MLP neurons of a small language model. Each row is named by its layer, matrix (gate and up: input weights) and neuron, and shows model dimensions 160-255. Each number is 500 + 50 x the weight over its row's rms, rounded and kept within 0 to 999. Numbers have three digits each. A neuron's up and down rows have the sign that makes its largest values positive.
A block is one neuron, or neurons of one layer that tend to fire together. Before each block is what it responds to, as a language model described it from the Wikipedia text at the highest values.

Responds to: Hedging and connective adverbs
L10.gate183:516424510485486681477521457499511510445542493420539499370501499412479401493525549451439482472440466441563408478352488540585439458512544455520528545591560458549503512430469444500552457533525505533432509515397532360470474444597600570478472463406548470497512394506494551514372502508566599549
L10.up183:514527486426576590458534442617486584471518527458542463398568555548496427472516574517442439510502510580511483538430485417593494486435479477478448421512585498547469483570519462476550448483620484522513504494462503515506338424463501567528445468485474474473467493510442507373501510415465517512
L10.gate323:520481447547591533511503482442514421530498468489417474485607480563484458402483406475548477488497505505581428525545520509514429439442585488420465523501596509540451548508483554587425497533431492519487519537441490413411482484536562460451520504504568520476546542476547529514420553462536532560
L10.up323:494486501531483571453476470434534474486476480456422452468553532525489525533510441472514555506488443492522505534507486439517493455540465569483480506382566369420504528544438538558535519496495444378458468498478453404560523434606485513430423507429554562480572510455500559463529441478513500452
L10.gate413:518578496564518452526517498494506534490536517472482363474524476493411547485445481490504494458447461557551408488486482479533424473461557615532560482397573375530530524401517509533470557461436474487451570514484443422488578444516453549418409453474460473516518528540582492497466455471475482462
L10.up413:456503483517505457525555447517444501595429439571446469425589612546479480482449409526483524453496554470425442465476558594469510571441501577487492468468564516473507449431459521460527469513517542494476577574399544438436552402494490473474679543542449499489482444506547472534402325471519591474
L10.gate831:473567471546495496500507490584498369552457543456531420506563517549576471549488410533556496457528518514459488545525334441536425431418441455474477444528533526517541549581496488371482453467513545458469606416488591499426419506453544494503539422521569533541521502462504489581415497503488470521
L10.up831:495512468618506464465523473575454537608488556497555365426556464429629451551432475582494552404574540501548485513535434482522449459431525478453416419515538508541569575547542620503489491586507436452513522510404470524445430536592522440548539490568464510547554480559411478543376546541446456495

Responds to: Continuation of place names
L7.gate175:576502518441462554466451501507578470488509542474553534419496457468467475483424482608452510393485457421421479467466419534633486540522555554489488491579448630447438512414453433424510534449442449580532449515485566450459430501457460512450502579491573503487482504483533509508461542419519569519
L7.up175:472483548549479565443539544475463462523451509535488410442361547600466561500498588496482507411516553527590497478517508516532433514494525531459474448435541532457503556522625547491528541513478567450489475554487598546519480492486559412551559546523406519522547489534575476461575483564369477567
L7.gate211:383498456471495458500461459532483507491521389477459427495474477469475551476480434624528443452511465499522501533524483490540485484508618572529474563423363461482511543464498520468498521551498495429571504474491462477481480513503588557500604567504456438458445395492591467512492485487552472583
L7.up211:518501454518484487442537543388541510469539509480533416382401508607547504497546508455536526458591484526536653581438422492550592537441515477530518374455477441488465440466535532507509573490523489501553553539452439477501474470476490489519491547444531522557480505535605487518530554435590530565
L7.gate418:498430466478541500402462534532575521397518508521501532464431369545424606548516438523514572405555476457528579481516514504533473485470562548508480579552458489461465460472573521517538577478507456477472468501546547443380450507481439540501505444494409493614449508494520450454575558429428521488
L7.up418:510482486576481536459495505524471516454501435479466473448443517567471530441504451513504484480536596456550466547490437452586555501506607538530476478563467584503510511534551549469480434519481490482592428481570501471554558459479519499571558540447455512604463557381570485466555473503566493475
L7.gate640:521529422427510493417491491509520463522507494504535405506470506503582492453480541537427497530567408539513513482451517555548473477465509468556542471502493507447502620538366561440456584489429537523535460503469495494518452482489543584533473520419480494542529471453521517551549566421566559482
L7.up640:491529503453465561387559566405463368534543475452519406484453486500513504459500629440547535505428522449552473451505439501518491468587487511518565500469466531479495478503484496490529541482452354439481453530470609542517506460530470450554524544460446490423402425520502495417453499538543512552

Responds to: Foreign name syllables
L10.gate148:374548512499629450485507457485565473470496450570513473467553537544408500541565536521510572439392489525482502473486400491457615564513544459406560534474501475575472551491519635532449530538454515551484478524530496515456513429522448546508574525495524434495577437530491543502416514487489509527
L10.up148:406630509542550494509540518454495480509494492497493577524488614585392542487426501466534462548504585422545498489511496570354488547462481541495493546501464487563523478492533514497460525431430432468515623504454466419547427450496474424494536517526468541462514521519452540538407475470399497462
L10.gate152:479488516580522357498456613445493532544495487478495479460477476496492518512539494426492468530384496474596484528513399485499528609453469555528537503550521511529565549459486586484510529504480489452502601576463415522509452506534485527512527482535575487629470495504540566551517380472577439495
L10.up152:475575533482492587540433454460377411539418509463464559429407599502509433493453462557519532461477525401468480539552509588475657479397454525531562405525489524536493511491613575518478467424504399574515403475545491428432547421501486428514520528455450535420552391522369561434500492543472547491
L10.gate421:450445468496492484473495539468438463540482488487501447406433445625507478512415511469496510534465462386551533478549496579427590608536470475470505452466490552526468512394486510496376535442452406510544538524586403478543516532489454516557525424481492529535494437519438535493513536554493509515
L10.up421:502477542537565435441586517572491494559503514548431399473539418508494497534418485463486460485447581564444497469523590526548510563510532512562521454584473465504494518447495450500500522559518484412517481549556509439523524528499498533502467507631560439397586510502475694498495536524515448585
L10.gate781:425543532527475464523597554510471644519456462495512499429573589596482526480547538493506498474464497545485558525492435507471528571484482587497547478485516521515559539425593640512303512520539464454490401471525474515503523521485543472503592514479522614514501574475444568510513405506517620402
L10.up781:487464508463547495524554510522480488480476456430461426536476561512652558509534552492472456482498443532528509430440544427486546540451480496542548552526470569460460512538467544531544492546539489466535487549469483462481489419466521484530453546560541509389582511509481505448448539512464552525

Responds to: Word-completing continuation pieces
L7.gate299:542595519526478479404447553502517481503480487483501500553487571491480483476496588454589472432501472514596538538548467438437507561469498423552519533435497434410519471520421521552459421566507516555510523434549541398525439383450471463479408439506478557392496527504561493451518511504470461481
L7.up299:524422511590445512548552472490528488461505493472450520500517560563476469584475563526617517432480488577440480585465521423616528483589430406435494531531429498563552416489500488505493450488506568531477440502405500481495522500494525504548405461530604461555584512385429495534464423569452562500
L7.gate562:531521496469586489480566576521487578498485485476505472492507500582554524472527419476488582478582392497528500441509574443495440542540551486507499441487521395533550543491367533485500519515475470579506476450533467471504508455483607481407459398496529517514497502430415493511369494457519538458
L7.up562:429483523504513509488564540520478490475445585530508543599550507568503444509452432540511532556523587520499445558474407519488437468585480546486517462457451465603476477568565537432481453493498536496566509477471553450484427488484476432494566430465478537385518399530477517487605549429521524370
L7.gate747:483525550509509462466533524631451433503464559522470507461514417407512408430372453510517542462489335531526515507551527494599494550393508485469557491460481530506501624585521527494437531455394497491459514521460480544492483542484490514485477490506529506482526492555421488481559555462518484515
L7.up747:478487520472577501489597422562552515527520607511505489471412471535526518497508432500494477564461422519477585522497491454491518525548444553464562429444526441542485544554578495453455457509523512477465523442411435494529530529589595488482512494568353454443523538488423456494511347520546452611
L7.gate772:480495423495495390487491576435485500571474498497485503570627546549418454454436386503508560586397479494495529433480454528490512489486509569514549444430488572457461522603483470441412489510526595546479544441495400466414487424499493472506504448488566538530562480488451471477394549462616482333
L7.up772:431514463452494483445516607481512543496503493449439575453548550438551489523474506488413569422515548528480455553494510492543508356441526460450549568490479510483559498526557455541438451517484516467545446533460533526450402525562449525521515517569546547503621451535503500538522538487543516537

Responds to: Predictable phrase completions
L5.gate692:531431524427539443470560448524535486511572473539513422449562453503586567460483506479499531549584534471562515433450591476595534497491551473516431542461532493513453394546496449618485433519379512488547553515516512510576431542476440444550410519552568559512575465532497451534543455531536497440
L5.up692:517535435471436453512479483519487476485469501569470468472475428508453573509512520446506553548604573541455520458531528480484475494446513528519419645563506510541426466544504537484505495514493576526441491524655479467469486468610396469548545585532573457539582512510469472404471568551569510497

Responds to: Inner name fragments
L7.gate124:507552503510545545485468524521537499460504405537356526508605508404557515508402476461589464459412532452542464458595510492526497565567503553548585515521526383417577505424520473502506444503513520461405517515561467514594496482533522452433429482488406461532549541537455476523441538501490474412
L7.up124:563494512479463419572498466547515470524576431536479522470395475581531505463555572447459485587482514519506489482481502562401504475496437511468525428529553487498503462461516528487554499505512508441540414490473490435487584450469476450415487480482501461443512469608520486563500543558485368390
L7.gate297:492509517580474604490555551496483512446541409467453509423457453554416520525444508463422497518542526467547404458547483560559510507515540539455488412538484502488569512499498504557548471416455508588497584518485402416446525542540533473495496521537477512531535518487433587534551531584564578413
L7.up297:516532503451501489564579499537462489518479464498533549506464465540499495508516480463466492561471429453483544473582505583485539647572487491501513510547567550528589599516552472439547525393495497485520478548475483519517527526521551483468534573539485467499608573449471525557522550487471581374
L7.gate345:456552429502436488581535508486359579478473456491463533477544476407511523578467519484559504542518484506512547529568481449535514461459499458519509494565498453491442518494567550492416578570478461386504533543626455510455476515524579565441545456426508518484509627606504652459567531509472524521
L7.up345:432563456500485494535555445489445565577556466501390457505495508480535512529507506421532474521483490489458526496475490481567597535484504497549456480626445497423518421484506553561474438470507439480583481550600510519524543539481484536447459565524454536526595423534451596488587476495469482426
L7.gate796:481483492406441422618551488457539550475393386534468471525472464444434573497563523468491489458431406475587505487595376459545471504451518624522553424528453526465506401494577567510442527487447504472469547507550477459491531569466463507404479490434433493555432463554551516531570522453517489501
L7.up796:494565455547473458498512491444465543511542435518516492445452531532595467468425496499492520494488530477499493519492423509515502509470557490543496434483469546545584475508454470424505555486553424487443523644531505462517485525540522465486565492387473528604483451512538560422587520417437508513

Responds to: Start of multi-part names
L7.gate165:574474454474525470490517485399492396459487472497527451475557460530593428434450365450550510523549413506552549430500541485489489525539477551509535531417505497456528503489411490459501476363449501480524517385493559525527522386377443537498464550519498501566582450597504523510355498503469635375
L7.up165:567514517388529483558549463485486515483520537470589488525476436525504475518498431489609504534592484565481507521505578482404478549460460545512483555418435436475450421442467452443529500477509567471565434477527515499513514515480514508620438508523508477544595463487502485479446500542465519435
L7.gate318:394477524510492527567487533552493489499478416459490470514550467484422544463549490440508475614498584546516544447470558519396515655488459539503497402570467444550571513549454509544533520530551466449444507477445516518462488455432559511474455476552581474523447463536447414569424505536641482498
L7.up318:510448432547504548478409596419495497418518520533525425521555447476467595472518520469558483491445551551474483464528562427460410489490548513460454555484545430531502532442498527321510549412539518440484495628521549588602524571459564511444458421452470493478589492543479427465510590503513537455
L7.gate578:490412506490456494502478543453477435441529351499553371477471410589454489491597479420519529498505442554518543550545438547477530486575447520485481442455532519546606527448421503479437492460483513477544491522477624505441499424438506457418495410490570488435507535468549474521434481477461487554
L7.up578:418566514515534478544441488464525511403543493476540482601494457441569627429573498479524505489546512560491575531460530465516508518503469501553432568560512465400561544493506509515504531371441529436569535495539547456479544486527571457453506532480490531493605513517542514509469519486506625534
L7.gate635:375431413444440400472544560464428521510588530482405481500489466593567485493657490428475538501352458441468538441575513493419486506552590532524498505475427467485565488571408430550486505499480457482457505462565571454521486520484490508400481444317590516559498455471530569548421454415491515433
L7.up635:519464461557490445492555558493504477373494528466486458538524453407416540409554450518494367537370469562399526469416581417500581476519505424461527535503510429526501519553412548481567491435504474462480489418449521500407404550477464609579494482600547493485533444563487522559513514462477485390

Responds to: Possessive suffix after entities
L7.gate30:443529490506445517487492565559521464365520575478477490524533491552450484522489390486406426518435421509573536535463564489576527431488504553467510497603439475534507496471470518536430459460537540434525509401561459434434453454485410569526558450518579484536474458507453525529516448411608461551
L7.up30:439593528511435597463547518545619544499498507518578461405459548423509551499464415519575517384542508511522506488427447508488478586486588606463601500513495506511483469430553493545451498490495510575461584450520513493563509516490488459543497549469482497443422404524531522518476469534529550456
L7.gate164:512533507496513533459462497444568415507515556511543349439478509561551437530410524467538493537501458440459504404520422498481507648527539499496554460580545552578452428458435485507444449529442515511570564494464511507522487463558458467552478408456548525512430524392457456486464490510519508546
L7.up164:542499482547581572441448484489508458489465528529526625571471504408580567476520522544540493533492501463527546508441484578481410485405531495446542535549493585509456505575462479636490419583507448434520459497601496504423512452378418616532566474546507529432462504472546578518514502462547511352
L7.gate170:396433484549503446520484529504473496464537532488447468508555522528484547455488464568475483479514557470533511583490494505627645464495547575487511551459454548449493507392461501518495506536527490457553539452576527403467375466468467436583587540443496513393454474504478537438428426566515481444
L7.up170:463577549455535546527442467403563458517485484466518517555491506451528490619552423532478562532464506477537370535552439531469481492579473642546536428446539439455524476490440449613513403474508464530500515503419464498555533401580451604489453506592391540466537501531521462471423497530556451474
L7.gate300:562592423560559448497459490479465485464504494488543431581471445513480436478535474525432510463540492489473448435526451433509556551507450487452592491539545534456474490454484436471486502444394526502437479425463429518493578497560548399483427550423431518398499485537490576522538477541562562489
L7.up300:416558653455534586485425515590535377474504493464551436552452518482564521535471485549542525563520514515554465514464465453512514504504554517493500543427498409446481433476435480500518554565454575523467453414444502461569488519466496560489425484591423528542496492466517379467484521442508430460

Responds to: Date month slot
L10.gate284:413515573508447587456498485594473482539480513477512528478493574579511527520468442564467488528437527524547478530406502533504482518457481459496417528516525467434547458549502535613486490463485532462510597467443508473511467566491427470529422461453439559515641497476486512529491465614585616459
L10.up284:544432530500532454556455479486588554416467492510575500487480481439470555467464594410496469468433572471571497377479509557577523502492510516511490479607470390513481443504413510412592465534479574525458506509488507531514574531424496507581431572477486485502498436383523421596528442498483553565
L10.gate537:516596465448498451504490531523384440471541502530515519584442547521533487478491449571524482527516436511470561574584401450556462526526580416476459565558510391458506442571497493452479512516482442476587459558471469460541484473542397565528535498526460556476432432614544468562627614544508324530
L10.up537:500427480463531549450476494482519611507499536469476592561586567510481482502517543478447433509549545520532511499446510523536479556516501534466532368445470557538490472553522507514501488455432466533481476630502421538494461509506535469495540572475512528429508327457511435439549481365603557398
L10.gate579:512459379480430468478497463544490511516528514506481435487398569508421476442440509552469451476515602504478511547437575495553532540514584501483475512482520527499487578498571498508489594437484477580494498477549506461462431521468497495519488471589489526511590547500523536431563493503516502532
L10.up579:488514592494509550576476457479474554420434494456517541517522514598477471530560485478518424393487568514440483431389552535490515548540421447481490432466469444535533543534468479494450445616431442478549494486508447617533551525478516531516498478456502435441533478519494494527470464521546474514
L10.gate785:437508456527499424462484556547442463392458495472528480467510484436523540499514584530503438355489467571599576488486466411521574479460538542475543469370513402489574482497403545585511473517497352500526440535598494438587469473439502577468524540474588546502527509613500570526598532491551611475
L10.up785:525562461482445498475555482499519522538473529463485554388431518466511467404530456499565475516508445552511517607458470530537409484540500503532494543548457421465441527452526490476415572537521446522407524481522505516600591543525440502549342499496503476506413433503471482409544518539461425496

Responds to: Year-slot in dates
L10.gate17:538450518536537574563485452506486517444460434521613485422450488523463433479425435475527507474480479481509520533531489496533465531491432498555491417450505506400622462535471431476421590409381379460491507498442424516532522464550416410490497485463564550477476482535490479475536435452437505373
L10.up17:565503467507471474484582590447429479512538421507445465503487486550576390557633507488519431554503527455576415483477440486482481472519493462523557451470431469510546463522489466483519514607459488532580561465457560441448521401434436549473540587547524499426433499522470461514450451506533462433
L10.gate43:555507446425510442457454525596523472416505398588483552495529458530519453455451461477535440540575555506538478570572425526604545522506511400554499501545401466475469551523504513480469418442501448390500552429504474561529459445395522498543499536588587545464492467456489510532476590493464445528
L10.up43:562505470467487525503517540552545587571531547460550485481552537606482515600499497466484501526482471477576340401486449514571565380558501540413531459541551480546573472496577399542461409509427457459415457540509496540493516457484445465489503555456542519503549674497549509500602398426516495511
L10.gate51:511485560523525489480543514533494494500562529557489538497495407555440552452567478447564468495485431557448515487497509538545474415495501469531431507498480490369552525489436492507406628449498430580377453501500508536529464540460443535555500535482476495486413454468510413525507519512533474514
L10.up51:469571431497487548504501506471453488566523478452532597370529477511444500599387459556467567514507444438524507444428471480437546546410488528450530511487502504512472493501531499471433425416429444412522530474503500470494489388428417524576542480498521449418440451486498548520496562470507400555
L10.gate210:449451503544480561363483492498497489427538482564475580442556403513502515495539507525436538495492415487542494538474496522485587509509453411491520482446599507530540523552501555524434499493445531557489502444429568455580494392437499531515490530484531589487476406398463531504457511471539495543
L10.up210:512551534433476426507468475587463536482490509556524487532481386590464412537476520555527470452565511519487482543600456583438406429550541468574480531490524544557488505434475519486539545522456510570468476472352502591566486491501473511550457546551502487556510493461523445449517492502496481479

Responds to: Name-final word pieces
L10.gate42:402522514479536479485520469478500553536465404471488416446487553377524554465534538479524556461469490546452438496531539517496416483474534515516551460637491465535489509568557512533462496477531596459470525548434472536400510390606549485526563535550528516524535658533532405539537561524552553573
L10.up42:594506431470417478488427511452483433493475523489498611531516468548387426466492523490548514551501449486488445513584484402508555467560458493585431518469582555470528516505518493458534542505509337495535513472590482491532525503427478510474482480499451467571467448544404472468479477590453512450
L10.gate133:521497522494425521457428508483470495558523554451538461570485593487467377577537515590464467536483468517524517512473519468487507498546523559470496557497518584565537503543501438509533509579477403503405472474527453541459447516622535517469433480521498455522486576558462458528576406572563453456
L10.up133:607494525491480435481424428525543510442489494542459493450447459515483537382452528439568534524579429485481498482526463484444450512475494442520559490531567567447550441544543521475514573472514471552474510593481497501495536540428459443531536598429575495543519554541486588410527537500496589577
L10.gate342:528505549570507605478569442505466496502473504471502493430477526512467532487500445385543467502509461402532514561543478516468491563482438439432368578477549611475542437506555514534549425506523538502559429504507524540483520459454523401538545619483458520516449501530483516570450413495466665510
L10.up342:515496481457454529616452626465510553517467384522392479530453502476453515519483455469469424487432542477482469594403484433421485364512508480520501488506514458516475445399598499493516580373424479507430542489440483537461483440515433501433558466461548483510425555557490480533541571520420476502
L10.gate687:439577547463442485415506401417460514542474510576553462642493504470428538553511469457595487626438459584487535529448520555460487472536475462454431464522554486500540479500521432504466539500457467456431496513509447526526569499503556463518528590557456581532484665499592418512536466583548599554
L10.up687:584554522472449507529561511517402511556493475510449495531533502434535368476464501452506549466522520468525391466452497566569471521588416463525498606474492468488545456578424499476568552484564417560521520544548433547483362470543477562508600544448505474518480404572491469445504589471522456569

Responds to: Proper-name word fragments
L5.gate489:503555479443467534436537497434491533463452403557516504395556527532527473485537533424516523516482522548554564521534460539529588535562512465500572459583407603553460509491486531565537503456379512505469497524522516427523506484483465577543507435502481575411559513498505532502441530452489528533
L5.up489:505561502431552589465557487464569575478486465507632528487515562477462492560557540431550473543521525563563519470591545553442547438574488463479520420398544531536461496530543458493490535475480500499568455458512443498565583456564584523497556388593468595420489544506470432438544508469549561468

Responds to: Article "an" token
L10.gate9:508487534511522522534523423496487521477504481422505467478493492620456497495595458446394495542435413463524529537416551507461553499549459403503550485615496446445470553483501510659411491454570570509566504548480544416537420459493491487565524566550484527506552478491395399478531537492491596455
L10.up9:520490566529425539562408498437570488469517532518409486515434521574385569503552478468526527565540553482545553513455544426554604462484451489542559556404440550534473555507517508437492507532489488489530579491458540440632453473527411586435544433469456443523471469489517513494460531464534580506
L10.gate312:439483566545506447479482498500441535491467468461410509456503440444512591558531420546502483532516486488462492471435460528520589508574533444505560500511511555428487521529439506484507538543495454471536491511379516532546475479556437488485451423429534540455502446576492514555480500503499492423
L10.up312:512439515600483519488388521477462516551521490475538501553563457549499620481504445587468563523485540520473436507449535461494553451456532399515485439457481593420512456589489508490581525488518502562469531519497496450497398523552490492510479356499460470468473395501510525518502486523431514532
L10.gate362:447514452534420498573526481545586570560474495563468511549532470457533568517602501517509554545549495511395504539597474455561518471465535422524578515523489550514453589510559490588492567454496551419451467554527466554628498540532451504497422479501543565421467456456458530531624446475505519543
L10.up362:405488457553466499603540508492532492535520464514500511431535522493438536475520578467429457522501536476477523466469482468492605492426553568540663433522503438490569613468563568618481563557539584498462398406454609450532457496453558537638466474501513549518509561520430474516567486512539556503
L10.gate684:494528445538628527464543589491502509537493479554564557452534431444495511495499479522503478577538496446415498478535461460429527489581442540556493468458455360519621585458554541565467511454514511501555458481537519483509486514491505414564476515508566528442410524494530474611491385547456526539
L10.up684:561544483436504434493510482414447481529538538497455497522470422472523582486527455434509561557374495515463352418537515601494482466539481392490561497539530573483512449546553529527502465421488579583561488467531541429443473451506502487513517474535539553545471462508502498497429505454503482591

Responds to: Month names in dates
L5.gate253:525446412560483478526523534460500413475467508509566512418448494550518446429472453440526459504394467504431533434550496528544474525617534391508506454556529474430494491508509531487466574517476419430556412485476510506478408478466412513568587505462654555545502575437460543500391502431458476475
L5.up253:482533441461489484493556417543471429482534460459441548520498453455500454478547439539505497526570524527498567587505480493560525501491560476601575483581468441493566522551601519560409618574476542415493512549487561507430469484462426434514476526531457487510496479489568447496487611485439528556

Responds to: Year slot in dates
L5.gate39:490548473498435508527396573451599434483512596471406457544538517455542472532511493544485547496489459552526467456480447482503528475480518468522560514476457505457518531484477511477534455410509408451481474535570622465506419466594491483325557492467458572518553588499442621484385532449485428528
L5.up39:488505564528569400419485436533445527503398435536553491437583419458517535495484494426529485544443525532513581441496528479416529453486506472561435496516443428504485584565579540558536565496513439444589385463440470441502569484423502527515525469386584485623496488525460549483480521378491498459

Responds to: Before a numeric value
L10.gate44:485509560527436513522493387518593525493548411583504449491465540476574510459529428484413511524510405528514489493518492517501440465499481433482536552502514629417502518500505497467506490520511571444503481510485458476466584523415533603528499513535455475465487576540535464588524483569509464544
L10.up44:520537569516464530518522504566461566550518507547478480495450447471550458461505493468512432489566505553500485459478470550620475476486549471483546437519531437385545532517396566441499507486488516475443453567561451546492587455443415391551480526469513464551460545483568485514636529517450497509
L10.gate307:569484463524420553506531509535506503493518520400448508476479532523578427421485471505434545507495461492540569467426419503451505520494490461452566507450512579452545519567454472461497578540538485455310513502559458444449512512459492569551480470451509550471448453589516539508352469449483465476
L10.up307:460487486599448517533495440531527579547477494516515490480481552480527516527568406546493481482504509590515451500495427532477446505415528484441506528588539496435506458528449462572485548469485611513488506552540496569521557520509448461561478512467503600468465543512613460553489473514499509497
L10.gate334:535465478525433495411487475485546489503496557501478497464485520599550455408387522494486460537468435479544519480514537473376513466466470477537532502373515516556485388525477539514591512445526505461483571516498517506442460523457512531556403440509562552602475512396534545603449428541551543503
L10.up334:521497388578540514496446559466412548514504512470540403479442626560508495495432463518421467561539486541482441574553400505384574602450561497461583475473446516516429424541480436413550506466598471541496493490471430483495542518640452424411485527524571493504501504510466511553540457436423500568
L10.gate895:497544490551439430495616415534468474466477516382482463518521561546503567484568487459464404438467460570440442544457489544462521503465519498475543596385442569417484440467525390534445509411515539480519547530561535470547639474488540626514510466549441499456542547500504464517476473608475452428
L10.up895:451524520540598436525528525535456463491477525530506487482580486452556510543521496607525412483454453540481613458562387510426471489472522466395520517495410489527550452424508472567521476429496555401455504486494548546481518476534487557548542515562489528543478478531523389439550523541498528567

Responds to: Year-prefix tokens
L7.gate25:503512471475449550550593511569541477445558486566568515546384447501545529547418478565435526565550498462446466537538419452565491548475552445564548548468572533530455509509402455618530513501413602630446510386451501430579558498420518448531471573456521587449473531524539560545459482568448467436
L7.up25:524540515464632490473493457492579438506378442469552449557525577436476500450546596495490485438473484540603570491589600480468445474494570528473363506486466588548492470549408492564552517491471516535567486482449593534593516583494544472533399530596538467473422511583396530467461665510511556622
L7.gate727:405493476520477438481395484591561467539483541511525477464472515606523572479465493540546533567631502537502398550519473541562487512450505510491502483420527423512523568515502552550549478484461534419469451521530491547532485556524545520440469555487637464555583514446598495541505434427514500469
L7.up727:436603447496535484433551488436419546462446517443442468510485510563527486573489451485505523503499501529559500496489521579593435506506492556450487556436418572510479443578439531473534443497465435472527481511539536536472580491607501539469630460471533477454555648598539477508490558507469420466
L7.gate868:524499471562490476450484459547448569487430565541491456462515492538537459533529501445535546516535492408425536543500520492540515353515515512514468484491552553347514491463447514401507624584491531508441509509593537447552557536528480452537564395491436594464485543422525502489499575574453498508
L7.up868:433541373447460517432510463551503555454508506479505462491618411545421480468435515469555525544501598474516494479548478490515444498384516499434317496474487507523423548570499472467434498501556504443561453500486539449564537513478457527567491492461539525549560551475404518567477463513479556386
L7.gate885:573510394567527530414487514519389445426534556514506351495556445489508502526488474495483564417525459483656500396526536502459521555579576469484544460511545465499497539446507572528541388553428486488450570544504446507486506483487485519432497502458580467489617586523563457608524500369536496512
L7.up885:528559447518471572515471535532449571417540534460692506517460463609524499572498536491523462450496547521580532421472529519493512548545494598479489463542529497590482443488509576575620443517464548530526564551555468522420549508527535500464499525439513414487566513470490392547478462473550490498